Weights of a small transformer language model.
Training: a variant of Muon for these matrices, 740M tokens, 3390 steps.
MLP neurons of a small language model. Each row is named by its layer, matrix (up: input weights) and neuron, and shows model dimensions 32-223. Each number is 128 + 32 x the weight over its row's rms, rounded and kept within 0 to 255. Numbers have three digits each.
After each neuron's rows, "fires in" lists the words (lower case) most often at its 100 highest values on Wikipedia text that the model never trained on.

L11.up128:134094167162149088177147168089124138173152097166143096134161057159110102094107157122114114090136086144184152116138175084130168169146128138125077154109139130076144123143154108146164129095105150146124126123132142159219133154104128130076124102158144161117116127108134101112171125111126165094118090157144165141076080134096045132229104146126115126165115130161080115094147058096078107164199138167161094075168117136090138124153152157136152111139063190170148075110149171129101203136126150156096188085122132129056145091144077148004135093168120136136111132159180114173163131116103139148
fires in: "an", "analysis"

L7.up789:101139142103079116092143097181145115081107196100145155134110118108107081085078113140098141131125112092161161160128148080160153076104108199131180148177108183144141120139153127091120121061097107127139118136099085145153183066142182130141121124126133098137085103145188164092069190130175149129143178137173135200144082109137141174158164146159170115134138082171149112135136165166095147113169107119107189149157111126116164142133136047129104092120104099099163109113144114130153112195108101184127150167074096112110092090112162189111130136107135117166107116118132113142092146082052105137
fires in: "and", "as", "to", "of", "s", "holds"

L11.up990:185149145135096114129136155099099093104087176085112233136138104150077120136155114106170134073146088108114122135037184121169179112141095071131169105171073125129128128094148182149134151094101129126073155126149153102106106129163156171118113080128155095125099091128140119109143092112112099121124112186077110161142163106118158152115143119129136116131131110136079145038147078164111100130102076193147103128196176115143062113166148155063116145115152088119116067102154110158071144159106155155129154098069100119163171066144134076143129105147127114124144159124118079135166106126145133156
fires in: "a", "or", "and", "the"

L7.up8:134074122142092080165061139121116086169132138087140121144121114133051128167128138094160136164192181084155173125133164148147095083145129174105190141173098071134090129111111122104145092118103098164128102107184047167156231113065143128166138105090166139148111150135163166137155083130121170135123103129110136164174146188143101149111140118135116166180136128153155160184136147083127188126128200122108163113140103093102141065144131121192111139089103063080164096130089098147138142224086107126100097100148165201151135158142132134056112102147126102151129140127135122073136106159052092163
fires in: "as", "where", "was", "with", "which", "and"

L9.up222:141130144136157139103134134106106138134045136137181137123143198101131094139163107150119164145118112176069135134081111086090156149158088197124120127089137143159176139148123196092131132169156169080118115122136180154198161118124121051158193094167141192063150124102183146133171092118145110150128107121215105131180176110133169150081129118101149121100147117194140148138113144126079099126105129154160156106102130077105089156120072158174104167131149149156139096128232089147077157164058107121123129155087080146114083098137137153091132033128155121187157115098123143110102109085094140148
fires in: "of", "for"

L10.up330:063097119139060120145156146123089115133105129128134157066097069120094099101154130094117138137097175129166198154084171099162126145201146177180195127137132098078136140158114137112142149102095140182168128137073123140149163182101159130115130128156110113144124096105134101173159124104083083094115181153127133134171131153055198131131141118206158066116175152166124138142127165167148153130157139159138149160128138110101118129113164104158111120139145102169074145135147140092130111198142108149126117136111108148061118110142106226119121146092078148193138145096159118147060146058074145140
fires in: "of", "the", "some", "many", "a", "several"

L3.up961:094095137106159146078128155138114137103112179129163117135115131121104132142125106125089075225119129143176169087123149129176115141173123137148126147157170130185134149159136132128171150093144047163181122131131086159058145058110164116124133131137158155151170129126150114165123136149151142152117156077177138137109203116128170098147074120117149077109099177116063075111158096192085142060146158114125159117142152194113180162160079161151129146146100152132107098119104139161145106180164088136116140125068117081144112143172098168126174170119137117173093086124172169149113137160087123182
fires in: "s", "jain", "your"

L11.up636:106150152226137116128096147173128167112187117120096176123096159156133188095167132086137120112101125098105161160095180078149130138113169162161123103125044157115177175127112158117157100103105090124156122108066117121111126113156113097080112085134131139139118127159157155089154106073160144097143132132187107139110138132133114121147133116143143121129068109115182125087087131136065140162107154105181098127201131122183137131157091097140124065135162113144006137162169148110142122183098112138140095088065128158085106085140102107208081185098044171062153160085114119202136097118134100124
fires in: "of", "the", "from", "by", "for", "a"

L5.up947:126092157163147174125166112132195113160115091161150130164116162094110080198179081109145145108084155107138117143118138164109087121128114151143118167186104152122171148106102109122123058085133138117127091079090221111094087099141159096086167140083141086139151171160083109173175121083144192184114114166121150193105168153120094135161080111094125095107116086143115086052123127079194081154191120108190160130105118126090119118151080100130163168116120103034152101146182169128167121149113122171103156166093076133173153101059100121132143105173124125160101171154137078105078198153076171129
fires in: "10", "11", "100", "116"

L5.up517:142057107163120102103088123114115170128183125146109100073126135167117118151201056125158134187182156115136144101123165143138112118148067123138170140195162165120156154178078109159165131112102133129067121133104149109147072143112146152164146143037139122147168123132100167125100127109147080142113123132107125182074136143081191076143111189128167127174139104192088127125115169108093152181126123139129122153085177165057117154185132117134069094031114119123101057140117091129150170187102096073132154074124117087088175149112166084135071112090158145135129101150092110075139115150109154122
fires in: "which", "where", "through"

L9.up615:128168100160122141159079161137118133158096105106125133107075146103106157089143138148135160155086152071095078098095152105141133103115101180114102092106116131170140114156104136147175088114071130107090148091107175091120163162222150117141219110154148136075128089133101107165079130155107157106117118141077119158095113086164140127164071131133123110129143097154139126096199125085117094120113115133116118099122129088099134153062089141186150121101088089144110152153135173191150130156083200138175088171173102100107173150079062121122143090132104166105157123113106152124131113097146168141
fires in: "no", "everyone", "each", "a", "every", "any"

L10.up506:166181085068103136095117155175089129093096110091117104133128052123115090147154035105113110104111134095173135093115150133128113166130138159176133146072056135157117165113087141186175156185134141124087112126121158145113215115089152111053185127174173130119139125109123128158125131081080118056148111125090158139109141123087166192106133151106109131118184096078137112127133141138103157117143121163094166153105134112147090124081126145092089093111111127123170184188135153108167129133177168114161116126141077136130075143076143158037135065153118114140113138131131107150101153139118131168
fires in: "that", "any", "some", "most", "each"

L7.up744:136104119177093174097140116082117132109123143138092096115156107154111170175103102173122111099095124135099157102100128106176141090140095155106131116155118152097151107130054147053101149105143086128119112132158149136104135152097156164124124142162096194110067176145116136160117092141122133144097153111095137164101139194140107132136158163126116159120050128142091207125121119118109071146131192107075130119127116109083110077148056152101147094153075129164119099153172097131134114190087126142140068204117122133173072135073134084090078138124168088110135228093046144206140167115148147118
fires in: "in", "of"

L10.up768:178145140161091113124096128159141114150145151111083149095138139154114138170103183109098106157105138103178169120138132082127110099177034151182156094122102148132170126132091164133145123111061096137147135127196096101151180152134145164108120131125087131084070120118097140146151098146161159104178157106089152057159157099141120130189151170142112098164054132107167148097136110165103134111114176143185155096182210107113153161156106120081138128114131105118106041158142111175106120137150142094105123116123120148090098093103102173116125108094127134104097152081087052120141172198159076156
fires in: "in", "of", "into"

L10.up346:153124154151135169119142106091135102162125088121096131086163139062166128121101175118080092082166164109173147128084075145077105099137096136141106116143117073142180077169199157111157120127111077115083186122185113072167118136112115146187129118133177118081187122106136093123123165136108126111138129180183062127133131100104135109141173146129105118085113152102082205139157176124043075161155099141130131157146177124087123111120100118141121179125145102183167109064179166156084121174079153107138139125106075195182075114147158122148127150115077027122153099125109113130166148147185157128
fires in: "of", "to", "profile"

L10.up771:107092103119120149082164115161066133097136117163107134062154146108154092148100096085095133167111101126113131113114115121177201081167115113136144073151109106170166129111085114118109121113145119144188192133104145105210121146180101124114176128121137179129115153192151144100199122122130160174176144144093110162118151079088092168136135075082139127135103148133112121097093147142125075197115101128174162128171172134093178180106053109125114126149152075163136143146127105118134082149140156137097105116087110112158120121130124095094210109103108088115143199089102124077124147054069173031
fires in: "a", "of"

L11.up708:154143156102143107079082108097151096174130161133102141154138069139133146104155190106164110122092159134055112077164151083097110103134109136098169161152146111099144145175150087160080125119134111156154131072127145113119121103090118156154143177127082117122090145117129172209159104106198104113142101108102120101094168141147137163058111075126118130190165060135112091129137144179101131125088170135122183177125109152103093132131093123115150149108143155092090116123115119075148138138154145161091132090104092193139077130128138153128104082066136084192167156142052137089118093150179091204
fires in: "on", "in", "as", "of", "for", "walnut"

L3.up239:115098125069159121091098138097183200140133105145148074152114181165068145155151103124186115110170114128171077107123120113175132124139191176156132134120143047145119148139108146173148145142163119146113127096094130113101123131125130136125101093129166131092237128140135133128076124088125120131137119076159140100148176142083117098137158034176124109137139136112139098123192086181120116088140115093072103169130109095129165149128153101206126107085152149123061137155164073139127115132074109118116129123136177129130115176157079070122108118082078176165168159083178180163170151093079126120
fires in: "s", "his", "its", "her", "your"

L3.up194:098159164083137125190131182152096147142140139134189200100153078098108175172091178111154121055103137087119127116147164125110143113115119111058148123110128109132098110142103125145147114157163143188141124183116132150124118108134145183075120125058185097121121126101106173061148108147158146149182139147195127129125128099086102100195148099140141128084164183139134133146185127140074168180104160123145194080104119132126072110083131166120093123149105114142110139138150049168181105148127163152066147129136145102106106054176045112181146147170154107174105188127132104176157090132104134173
fires in: "american", "brazilian", "romanian", "genre", "nigerian"

L3.up363:197121095089141123073185101084109162136134139138124191076069094138142103095120170101171085129114143095177131078121129129106140126094155165133164145115147060097131137081109089166152100110155069118132136128098132127157100165147137149162181147153104081188125128181135132135147143073148112102082147106090102111137126144067175119129102146147121141104083149146174118126106152193120094082069086077084111093110107151140096187151141067183132147155090147118168159064156170155121133153122053133148142134102095079169153156102132107127148136112118197079144107106146165172169124120090176138
fires in: "first", "same", "last", "only", "what"

L5.up555:137065117139152153046136156082119141125119110125121159109138192156122126119081200119181126105116111105149176051164161085153141140153125132096100147107118184146114178172149140143166118153115144101161119141101109128168110103136120052110141133118121123118115170113123156093056137087149089133100156153090155137132168138198202126104127187135124167113157170162134054135129117198120128087148118121100087140133128072104113115073162169148129097145156072135079153176095097099075122206106155122133145123130141121104109136101124137116099169070143151163121185091182080132158121130093130091
fires in: "most", "other", "of", "all", "more", "thirty"

L7.up22:124153131183103090145117172145145133076087128176094136065139124123103158136119078109141075152137082131142131120135185174130149151136165117110173083153074133121167110103110151149056114131192100118160169115107120129131149185171146145083157160130104125110128153129127139155126131172116157067094132113140097119112130144086140105128125128098136128109149150157115154145079156127209159123071175142122070122131090134167141158117092199144168049101131135096157139137156138139245147138167158125094119115101153126155125132073103159124188146154147098102149150143104115150147169122179139144
fires in: "a"

L11.up22:190157160125173138166146174107127125206099117170148137159162139134098188136126137161110066124116135079143130113133100136130066147101131084177099106135138120084167080140169178179123160107121156107130093100155150168128068102165151173098107105116123189097134111061104117178158166102215143116042152095124131164151043103110106142154127069084113066145168051151058063081138129098092116146150102175127151068122148131122093142107149130076145118142149163157155180195101087131155144116131094139164150081167119115158157094099076126097142132098080153061113116135136155101113101061129114119
fires in: "an"

L9.up157:089136149107167076134143148192158114133139151152096152115174107124130127114163124144111113149128132079084121109104096119186092119093104130072103135117172145115184129196111137133179159116107111077112201146192078147168112068104085152147093139105087174130134143136096125090138129089209165165112139192120078143119124051073129096152155137131069160132090128132058107104170084125100143123120140111163160106135139157157106135118150038151150134042123126206197135150132090134086133088136185154136135173107175210145101184055098103186108149160096107119107155123126163124131140161148121128
fires in: "of", "all"

L9.up606:104128143083071182209118112099090137127098120097195088109105155154180204120121155163127165104191105133172178124128106064098145090138135124099124060142140144183139124145176101079131104136138130167100070127160107122112142124065133183120145137104105133124059105120151146101143069151151138153125072116107152116136185117159081109148127143152072161160105174124102115146120048158119081124087117156117178110133129128113113149104161105149129239095130187140116093161130139136082103167158156158110149095144170105105086102089146166144124105146093109146108170145131116137145124167090125131
fires in: "in"

L7.up776:111164074144155148103140146109143154094152147107142108108135094118094085098109050198130130104086150128159134140163169068104105137174142155201135119117177102148089164120128159097146159114072159174127134181126107217138180109089163130115094107136095129143210132179172074140090154090082104072150111070168124134134126135158172172117065121126083107131090183146067111155089133168133128097128130071140126127164172186094133099154148105136123099117123160119100140154032147123149134123047113147127112131141093114154136145182114155116150127126130085141168170096132092159158112190106089117
fires in: "his", "her", "s"

L3.up969:128090114146132120121105162116175169138118126076160163089160133155059122102140070119117122122150113124124078151114114091141140130098180102180143116150123126097166111149144141131124113140173086193138120121101147133146158152148193124085148107120178132090167086149171090123099173115147057115105170113112073196135091125078166121191190069126160073147138104201079124081152138164124129127105095091093097144117114131094172171145147172174130125092091133137078094125127161117125152131097052163131124124086125114117113172088111181136102125104075113142156091143166124129118137068123075131
fires in: "his", "their", "her", "this", "herself"

L12.up680:165124134146120106088157115089119095129152110153154156143135116104129147091159128118166118130126123160100169187121120077195114175133148180181113074135195126186109136115048118152109150127154177074141166085107187145122087137113116143154206184135142122132129118125121156066176153150173141068102218061122125136150140210129149163192046065125161134107078137089124135101047108212112162076056140117165149143148118130118140173111125180110163120084144125146129125099092082137119140146107096082133098130056139154088061087096140103123119120151139067141104126126086125132137179072158134116
fires in: "a", "leseurre"

L12.up137:126126125104168163052182146099155142150217128059159123091131112066122178092114125162132108115094137156158123069129095119144065122112117166102104082118142202108128148111137098139153165087098189167162121192156109112138157138118159143157138123066138134092168080054166123121174167141078131178127095132075172164130142139115176116141115142147103167104120140117113156127102151084106189142137151107177153132106121101086071143108131091105177167108108077123157144131136114194145095164149130183158143114092119127169106138089143150148154116067150186132103087139108082106134130178119092171
fires in: "and", "by", "for", "who", "anthony"

L9.up624:163111145167067119094116083177205134070132102071174164096095130135141093139158164135109133138138112140124169118083111104133140088158064110077164161129136129133146090117117159121156085140083122158138148111140113159147168086193083106115199117189122086088094086086154077096136147177116128117151119188127154116096125106146063137188104147151165102139111129142125185123140133124136134152094058109191088096157134112104186095162116136106099151072183082152115129166123113180080064135136103093139121129109146108110130095173159125156145121153111117155120128118176175099109147120079137129
fires in: "to", "or", "from", "of", "approximately"

L11.up99:100111118123112154124134087140086159161087091101102140164130109048126109085191138155142105115066109185097123154153128194161091151150139132193138123109188167088165133135161129122172125123157120094064169118118134155120150140140149151109116143132108147146103158105052114084106128159144101141105164132126148109158079175167116154140135166116122160140105131137114097156104159128149159093056155128121218114138119157139105088084119107073101147120107171131141129205152126110167086142163146177078090103123175165103119127146121136087114110195130102178149172122099110154127093121093189099
fires in: "and", "or", "of", "in", "on", "to"

L3.up439:124114182147125102108133172113217077131168141102157119064117148151149136161127148155140133143161097136056152127163157147151159067040140096186098130095115151109057154196152107120147097172228132207112163159112182125159120140149145145126121083131145165141068099128145122111129130143140067130163175092124107091151100109122144112106073105100165081127158094164110066119134173097091158116128107113061125159157142149134119090083146086080117028108190140154140081126113116151125162100128095136094129136192144112164147158089054140097126143154135147146114200129134112080152133087141101131
fires in: "he", "matheos", "previously", "achievement", "she"

L10.up651:160094115129118162159142138108089154150121075134090088104158160060126181177127134126160050119114122119157169109092097133108114086122161115155130175072106129147181092167133183137165124097128157146146178086114166143107165068093135097106032107134138146149107106154092198099153195146116189147177135149143119176146141117143181179117142146132088130194139098186167118105069130117166111146119121110126158162178136220077112055146146121123142142092157155107088119136157123141070073163136099109086083112091151102130137124162164105075144140098131118138198188112065123136139118123097106184
fires in: "of", "de", "van", "und", "der"

L5.up589:088075083116126102122163111142156123123083143144047119142111106121076156127111134168104126131163108170170134154150118115113141135181147153134157150125159166147110196117119109117158159090131140162125104081130127117133145100116106213074170137144157099136108155072160149086124108119155096164131153130104087128095130092153198133129134098136121155147075150120149146125117114132101090167087152100153058185209133148162059146187093125101144123128131057122171119103200140112107132185130096086095119121172152086168088129120126184159115173139116134204133129109129087048114107163070127127
fires in: "after", "before", "since", "gloria"

L9.up312:135172106095125135108174158118149145143094102157096105129099133115081133115129177082112148129149181113109146168106128109203158167133124104139104108157111106126160108117176160135129150079138182104151067126105117151121148151171166089136132106108134127096076174185136039143163061102170136156174147161114122071126073089087113162123152161086108153201180122097101103098123131119136092170136062192103126147188151152105107073133181121116152113102112173166110074131102140114137134062113152124149135168121113106181168113121077155092173207151097159071122160156198120106132147081117087158
fires in: "no", "well", "an", "of", "portuguese", "in"

L7.up806:086125143148173169145079127188187094134102087134187072095172191111163083110167161156128171090104121167150112115110107080059120143163167154135151113072107070144102135107078113166074130129126130171124085137202167119109116128120107174038153119069128114106141128162117081113111119104160112142091170079123119173097107159150083194122180096094124104098118110153125136107141180149100139085119115116163175213125142161130096131158108140113162163172140125172142127183127149163176106174113106110103107124150088120185194090078083127208159100114103143167056122154105157129064123089122147171
fires in: "10", "11", "100"

L11.up1017:124157096110120170186083130165094135154139144140144153060146165167098102101090194075109152147155160148113113116123159025112076092213099159138188111107123168114126111141122161161141092107084049107119155171121142126168152146101120144131169120131087145109101094129131174156120088134149158115121124105104119184143122117114117082093159103157191103153083175175094115132104174089106127105126100134121142064193119110104122148144118131087161144114134142111061127138146095120106108193179107151087139121176094148120117115191141103111075079172074139126159127101117151116127110148057132180
fires in: "of", "to", "for", "by", "a"

L10.up257:206123143161093105119122136120164139138058124125134111100139086115114189183112130126120110111095161087127145138117160067076152191149153180129099169119193122204158099169122082152161173120085126111142111107152106113155109185138122081122102085118096133088160128172107136145128149143164161149055168163110126087167136125121188116075125139185092131143106049183115163120138152128105096176041124141167126165151115113141119112062117150178114097175172137139082108118132133144095116119144037137181081112173092178115131132139111134158107151126119148134128147103168133135150147071146137164
fires in: "of", "only", "for", "first", "as", "considered"

L11.up847:151133128142064082185153144149145112125166142071090134153164121149090121124095116128111126129093160108107161105066136119108154071178151161144138110107096100086120180123100124100109131122068134079189202151100064120227179122125142134131174148082162089130140081109143138080172145087128130095130134118114127168113150170154164143113103096165080111166096125156149176157119112196114155132110131127119207118198156099150094098137142112182145153124099146133152179103117142140144085166180115173165123087105132114098130068150111150116127079136174107125133108118193122135122149148098139104
fires in: "with", "of", "for", "by"

L7.up407:126148149135127128090108125129122140098158131085092146142166131132120193154111127143178158049122124135141115142069100129140161079090169041127124101137172108142148169116090103165098116235099143122095136169176140176137049157072078106175125113086139107129086089160088136072114102090124160141137160092144163083141173165145136160186112120148136109154144060121129064125096133151176091135162099175146096132164184147131162115092118133123146075126161156138135117086151114068074137186070136114144129155102154156144128143137171101126141176123073171103085181068057140148169122057111166203
fires in: "of", "in", "for", "and", "honorary"

L11.up77:142109126188082121103113109055084082124145097139144116064090105144119113147134106173139052112085123155127101138150144120125110132137151154133134133122126166107131073119111128182072090089116128147067212088168093130131121156102100061161166123191163109077171119162094132102118109178148106142068120097146094102123138212148110143114162177133145178198125141167109205112093117125146090156107115102139129153177140177180180113148170132126148114073156154193078144104129122104159109133067161142110099134154115106094086106081064161192124192129174134123105135078120097141146139094148149119
fires in: "a", "as", "in"

L10.up883:166147076191127116102067126151126097084094158168161108096172105134112097150133089131095114122097125143138139164144132101086110163083133137107144093181102148182140079174077105119165145157182112161116153112126063176126134122202084129166117108175174089157145138106107102114115142190160172141113090133132130066077157163114174154158072127153120098127138151119102161140077125074148157139094132104101073129148142132182160114202158117080153145118135145136105122204130130160145171107032102136071093145137116199111138092194133077089130078128119134146111153110180162169157133159200119167
fires in: "the", "as", "became", "is", "s"

L9.up1019:105141157107135160089126129085162104140186133118111127104132117140149121161109128203085108092136061137137061129119114037152119120131099141160087116217120067144154133209102143127085112152193077184182146136133112136117189082130138122146138134132135105126157093124131089118165111034214126131126177136110168105104130159075143167161137105103128139176135085207150121113068167132076115143094121155174136115124139157111125124102087107095088160174083173095122139170135125122086158141098132077086140146117079162143071160129183135224134132126091117129094141098129148095192078126091090080
fires in: "to", "of", "began", "for", "continue"

L7.up254:105129154108127131061165115174102097116149113203131089116132119108150155090130119220116122135122119104101111120097144113141162060148154186070144092149147157180132123163053114137149086126144104139130160133103099119178133121131112126125125095106095191116105054103134107076179169112102147093106154158101179144119140151142121103182113111167105129096142163143155118120194135103160047033098077141129126119105123145088140138127116119173146136132157130089112104149143153146106109160147154136118078184131120089134122105118136094128137152149169100149179243121106138131178134124072096115
fires in: "for", "of", "and", "in", "human"

L8.up224:122127047101100167129092143127092133113172114146187177105117117109142142128095116154140161127113116136158170203103142102159159144159159190188129177139117116139039228179108139112145113078203145156183156169135161148162127076130163125138095083150123119120092084138109111081119157153143154103148097137137169058102095084142116188189100135124126140123145112144109114072127128124045232129146107124115128092175080150186153123139121118102095098127126142147143134164132091149132107160031102082125099111161144168148137125138122157144150152191102143143143144104099117145197091099166105102
fires in: "and", "he", "vincent", "she"

L5.up265:135141166114091136098158060145096127135106136147112114148127142116150134110197103146080145145113129146111081165077158203108141124120122187147150127122139142075136138109105099138097074147139083116117207095130139105126130163125168080059168095174108142130128083167166121076090097096141122211169102136131167178112105156109121140150094173157145116147175103060113105111140118213154101141143105053124161204157190153163113128186130123092127196164131125112047096117153174117126119111120126122140151147057065107112128117113124153098157127103085107161076135156095131134097129165111166112
fires in: "10", "11", "100", "engagement"

L9.up729:122110038145125163111159126115128163113099132110178102154091102094120102079117119106088084127056180164123123155053143103090113122165097153120186143120113078141131166232136079093173099131116099084149126146132101128155148128170143124095238152106140172072093140113164116139067102127145110122184156164116158108132130147140146046168159155130082143137104066104165164156077175124095140139159101131103194133150134155165126134140151173106115166161156119196141130077133133078145117175136110135129089174126178144146069124104132145129122127094137106147071126140110126071107141134067099139
fires in: "by", "with", "to", "of", "for"

L10.up42:089122108209139128120123099134106156034135157083099166056206117177172103122216122130198106123130138124131133113133129121121101156132225117155074057184088152123166181128099138184080136105142102118119143124177153119148123143123108156139147137123153123135163127113157102097138127118083146104117133140146083128067080161160104144181083097097147083157138149169135140119044195126155161157136112131156129118105121139120095167103088127117201155102178130173183140167163121100143158146123106140113172123093141116118165156075157130134135160116110066071058121141074112145105148139126106131
fires in: "a", "action"

L11.up1022:115112128134119110094112086121177112127095123073146143105132050098173162071105156116169152115111101192148118121065119142125180043178136140128122132167114100095118118104182141207119148147132105145159157195101151162198157145146165098138092176104135224117135101133145107109141088089141180120104122079135181190152146172118072163116144096150137050104163144226138124144113159135099146052125143114107117111125185137185116142137144136137139124101082171126165122113117150131158061200109194113101103117102156102146165106108172100124096063136129106144116117117146103153127101085100155122
fires in: "to", "and"

L7.up259:101171136071133162150152081097124094109135088208127097115188221126174059094134107109166107131124144172150126139105163123117101136034142103154115105093134137162094066107152103123140113153153109111114114120121124077152144174136155149158148198094140126135108119158060122147142113082142148171192142137085145114090194061149100159113089111117162138097200147158099131119097119136114103186177134107147132198106079042095083130091098137124156127117119106144089175130065178059135146109139141136084099159123160186077129164137072048101127141108084139143155099165164167150144106132085088122
fires in: "on", "at", "along", "well"

L11.up863:100126118135124083127173159124104155162134141111121112115064214131107123112144161103106083185160118082159137074102082093095136154164161172150137124130064086135192154177066163179177118121161088174146034066128144078132098191189102122101174177131160092059097157108172113173141121108129144093080140102115095163185142135084108149115100104095111136130108069170104136151144139130111126140128123103154132076113112075099077135169147125166107085125183102142049128149176152150094142183135104124113062128108158134098110127177126122136040140108147129157168152122106147169073106159127116113
fires in: "of", "the", "from", "a", "in"

L11.up349:132072105089108119130162091046100116150126166127097088106128176167147145146086189143069072085165155228124139097077110124146134120151149056140127144107115094122108098189097101158118113102107149112134187131107095119071142063145122129171076145158137128111084109177137120134154138095165164102204132163056122131148115170136127167111185118130174113157103126156144175167100141088169076171168113069203155130168120160128097072115108109188158132122161168132130188108141172111116172137092174110135154099153133096103048193077114102101144120169111133100117091087108141149109154140133076150
fires in: "in", "for", "00"

L9.up756:121139162139110084132101079121113145060184147158056157083145088102118151117069109127144089107164115091163091113142158117078141118175127143083150117185127161117112098085176164195085074115101158114133138105109147152185145158186119122148193090102085151183124073107182123157149068124174073118197103183103115141104096149094150111146127126114139110160124154083113155121124167143186103160080121163156124125156163141118081136168037161078220128167089157154124103118140107161165116134063115155087116170056122086147122102100127115136146135141083158099157115127111183128110108186216160113
fires in: "a", "action", "auction"

L9.up526:095138140114140131102134136111110157157121099123126131104077075092130116158063133118145090126053106095119109112117125107163170127124061167156127169160150153126199135120098163142152106165080044232163134092120155126212127020097156144135096162122104162071113120118164100142115137111145128112088198105124155088147132084136134100112125147138166152099118122141165145167112121132096150202131176120106152114150159089148131121178112124186157148182137118168103169122157075150095128226174131128111136113048117166124111147043103155190112150124165115121127158121109128126147117133132099173
fires in: "of"

L10.up1016:123122117132133122099110111093132121215174129119104098125070109111124130096135208142134151127090128152107106062125080147177158128155070179120081147116155147119093169186146138130188121174083185134086154143086139092133177119162101156138154111096116115117093063183132150104075158137143099120118158122136122142143137162120119088134070117143146121106127117217166174138064109095108164116063121121120129115181108104144132141170090050095122102121180148092148180097126092116171164183067151129194155150126142200158055128095131109090126152108153116189186161125112122164169141092141111091
fires in: "of", "as", "for"

L5.up512:085192135091061134151068187107121118099147062071120148155147079130119181122067187158154143181152095151169110158202119172123044110127114101140147155172152136137091084114125115130154115165105175137109139092183115144120206154109101132146127142122129140088147039106188133137143087155154097112124183147093110126171141091112156165083093113132119192135109109138175148067181068128114088139152154106115109150163154183099069147159069147141111143106108089155103100137124108122193159131109151099153131149141147157160151150121129162142106141135117110142100175069167096151174140178101051151
fires in: "after", "taylor", "tay", "attended"

L3.up1018:093109123126168096148151111085133144148122089099108172067124112164125122155180204101154126143102163128150120175156170076140180075115119160090175114132091078172091149149050127126193143117169167165168110089168185150176157160141180105126079114124076137174142114182172188141095102095088137082123135141158141134098165188117155134078183101179120114138051154194138068086147154128160102112149104099113099131112184075153090147098164157185120147145158121163118127125145092103145129145074143147141093132115154135138129126105102076103117070101169125073191118126123183230101157111131132094
fires in: "first", "second", "third", "highest", "top", "last"

L10.up520:094132178167096152131167169103160148153127110141085141126156098098168151117128181137084107110111079163114140124089135160048134093075091098117137157188175058103141134093086170114130126109124159099104142122124163142044117169133134160153142150150086158105108145211097124084138093169108140135124146116222153114181226163086103114085109143124095152106058120163191127116133096114113135093081204173182103117126128122167195151097070118099142099119143102143143097111167109101104084199138160129153123137129123138114171135057100019157103128148165131140134141115194123102108161127131173137
fires in: "in", "of"

L11.up510:091107133097115072118124143153137128133139138162114143142126077119166149081140151150125065182158115130121145105115142153109158128136111121141055077113090093143195124143111135165140174109201138158149110108082132196158146108108116063066145171163149085229164100132120149162131059148122154135191136160144185109129177107179055142161141136158141137154077101098116126089093163094080098134095148160146118109116132112123082070163144157121129134076133096178104168154099165119158121171126159132154105117095161129129071174127178113150086158103140103134152144092145187190152133058079183164
fires in: "in", "a", "on", "from", "to"